MLP neurons of a small language model. Each row is named by its layer, matrix (gate and up: input weights) and neuron, and shows model dimensions 48-175. Each number is 128 + 32 x the weight over its row's rms, rounded and kept within 0 to 255. Numbers have three digits each. A neuron's up and down rows have the sign that makes its largest values positive.
After each neuron's rows, "fires in" lists the words (lower case) most often at its 100 highest values on Wikipedia text that the model never trained on.

L3.gate1:083181122159126138151161129194162124145134110111147130104107123165138116155115171138080133139137121145101115128151117178124034158087147105069159145071132100059163126167108149109160136148186157140148145084088142101130104127116118082148150095153165117105064124137118200108122091075157090108150159107075151186161100164083138065096077120169110087093123132109110088115106126141098173146103
L3.up1:129118144140141108117109081173153097094160176147132131063114083119164111176100094150116144145216081091116114095109083135136056129176126137073155097098127190118132152118142142154150179100115136129150165090074138092117164137089165112096123120140123161088116150241141105142088099172096140116155132097124100079086092123059108133095144154125071138153147221085083047117175146117150195100129
fires in: "david", "records", "stadium", "london", "georgia", "george"

L2.gate493:187122013103097152088161109142096103174135124119091196111113119164111178125158142153183107185147172139197127138089121141139103148214100127102106159063157099139117094159115095131108085153172098125065110094162170117107183130171180160187152150089154125129155204154131158102138158167140134165078144116134120117141101138103154096126147189130193076139194114123154114157109121100134131128101
L2.up493:108114091155123168138158123129133100155165134130148109116082089150171113114177072062109090194087168072150120086124132166126144103127088137111139122149158168061169091153121088103191127141141108118085137118041112115148116098128125177120126087169105071099183103087077099128149128120127165179089092133136107143132111069118098126111120116108141157124070145122110063195099113063119114151154
fires in: "south", "head", "east", "north", "front", "health"

L3.gate263:117172125109167144122181207082159069106101131148145127102122156154175067117077151090125139086189140143093191130162113143162139108168158163127204134119160134179126111118151107175108195118132148108165174055131115208100116096120166111167131177148127170146110055129173186097112141121194141136184201134166082148091143173116064169120176158145156150125117159105134158129162093124163200101134
L3.up263:063197241145121103109102130092163172093111143071166146164114079148175119145101140166091099166123106072114092140189152143116108151060123133132133155129159130151132107121153101134093111183175109162104118165180129161167134073116115159137099167131134073136137114124154157109151117154074143121167165090148121189113100092109146122145117098111121099109063166101149152140118157120115068152098
fires in: "india", "japan", "china", "australia", "mexico", "kansas"

L2.gate509:098151155106121176118148126156156133164173128150145109140144078143151140099076049135146099090144168151093149124142159202145058191139124227130099128116155114176114055124129108107125145112115145149132128175034179120107112091138125115132093106148179137116061161175140109134139136117135166159117158182184113134150138122127162111086127119128141116108150143083175093127123072084118121116139
L2.up509:134141143122110146158163098136087156193122169093119101095131094162184139174098116103102069156068149146161096127144202114142074150082107122072080146068122114148134204167135164121145160160096162126114112081143071137096119142191117135158180120124132096120139143102135129145096145136153110055099133161040085067098176097127107110108116116168112139178128164129102090120139103129133128099090
fires in: "example", "form", "size", "history", "according", "format"

L3.gate196:110130087117132172157124118115114142107116161130116100105132109164072111130164106153116072149152150126128139089117147148132075211112066107110130100112071141154123150112137215128159111142013079084093137115098138114171165139160151089100088128151169164125190174163163119118105138155114128122131081083220100131123103136072118179149118130158038135196136147114076103120140124109153126088147
L3.up196:088098171132070194113139124181142164201158155125116089126060179165132212131116111176136198140132128137119169073157137095110125121177124119182104142106132127114129135153140165176145091168093154079104193040159122167152131163156135112111161127098110161161080107120113141107134054134170137135140042119141097109135133092165172111098087139132084115121200108148129141137138098188143124075134
fires in: "version", "series", "section", "episode", "note"

L10.gate146:127099123151119160124133126155154100103186128093091140128085085097098133103156147122146196148147117076129146131126111119097115156165123220181125132172145122160142128140165161119083163185180071171035076125117151110165150111149105180086164111124195129060083191121111046115129124141122101099167161120176124133083096146067175025133114116104079146125141149125074154137162169094149174130129
L10.up146:084162084121129132138125098108113110112124076140142084097069181157144147115176141114178142142134119088148167106175197190117118153106155101078178119102138175103101138156142134131185173140097134111135098156165150147143131140091117081091154066105104155092153113112164141112136139118199135143161108124131132058076207136111095118122114166111129200106160093120151129124144129153134079127099
fires in: "he", "as", "is"

L2.gate345:066163125107097153138182181119146110140098113119091094152178126156148113106093184089169143146097128088110102146142141143128171080211088169129138148161113115127154104181089155132092121119199143081110111142163188161139095112144090142146129138108134155164086106158076096094164191104134153141126159158084094139115087132148158131118098127161088095123154160134081134168148094100162137182113
L2.up345:148157200098142070127103111118148125132119090124081076138148171195152093135124177115129097183138154095130178046127126113133136157122144134114134141100164152168123122106118124128150107179108170146181193146107109129141106089126108163158150073131114124126098068179182182162129116186117114108200100086103163111180116132180094163134142143141086141117125141112121212168173133192125155097114
fires in: "india", "japan", "china", "france", "russia", "australia"

L8.gate501:192147120120120142144122083138116118136114127123117092108114121118148125084119180088178154108113130120094139135080123140118127200106161188135198107153072152059152103097170146106143075136161108165123093147156145136145153082140028124125138165123131116123117151147191097076135099099125155093083132147194122155079146121147109062083081153100145126071106134115090102160150136155098132071185
L8.up501:151094139108162161166096125129147068144090095140135148086108140198102121166147090079115186126063117091166154125111169157132151156116121127141147085147122061112159167162153150141212149101131080157101136105096083142086105113119132105121170146139089158115102116125152103084157159159150169166105141180146101081138147143103176123091116134090106193088124122159106102161129156085128191110124
fires in: "as", "of", "research", "office", "sheikh"

L2.gate240:146194213143098135144145181136185144127112126133134120188091167177120148130113145118144156139194114070095188117177130122105093169176131143150102090118126197105130118128112127135133119129191120152109135090125154177125120127164120085120154152062176151115109131171110201114096174209163173129173120134077116136084104118095117125167152114119087150135106129097155046121147119150140157145069
L2.up240:094160215176151158121179142089153114127099080087192071126116133131148140107087124141152114144133110093144143093116076092150082136115105155176114177130171107143163106074150138073102079145175143125164117196114145099152114101110100122138124125146122098126136133167116186090147181089128133195101119133079108148086172133105164141172119132151077101130083143116125140138136154131151123166120
fires in: "japan", "china", "poland", "spain", "france", "georgia"

L2.gate324:108155134143123108083119079049142135175142145145140135123142149158153111126090111137055187197172098130151118153119154117155099176181107164089168116095124173195144143097175111125138102172106169106133120076062188189130116082117143072105139095147168121132138157168103100104096084142150181168152104088124092130163142141102096172114142125155119077067187097090088087118119130106166085071117
L2.up324:101111162161143186156167141178152177117107166063146094095115077119178123120115176142147170083132151130124130060085102187111186150182110091100173148159128146166112123135091175135065139162128139136169164132131119153114147066131120088192118143133109108110145082194167196120118098075114062168129117100106160134144150118101134137118145149131115147167090144135121096112194139179120193117078
fires in: "york", "fw", "france", "russia", "poland", "yorkshire"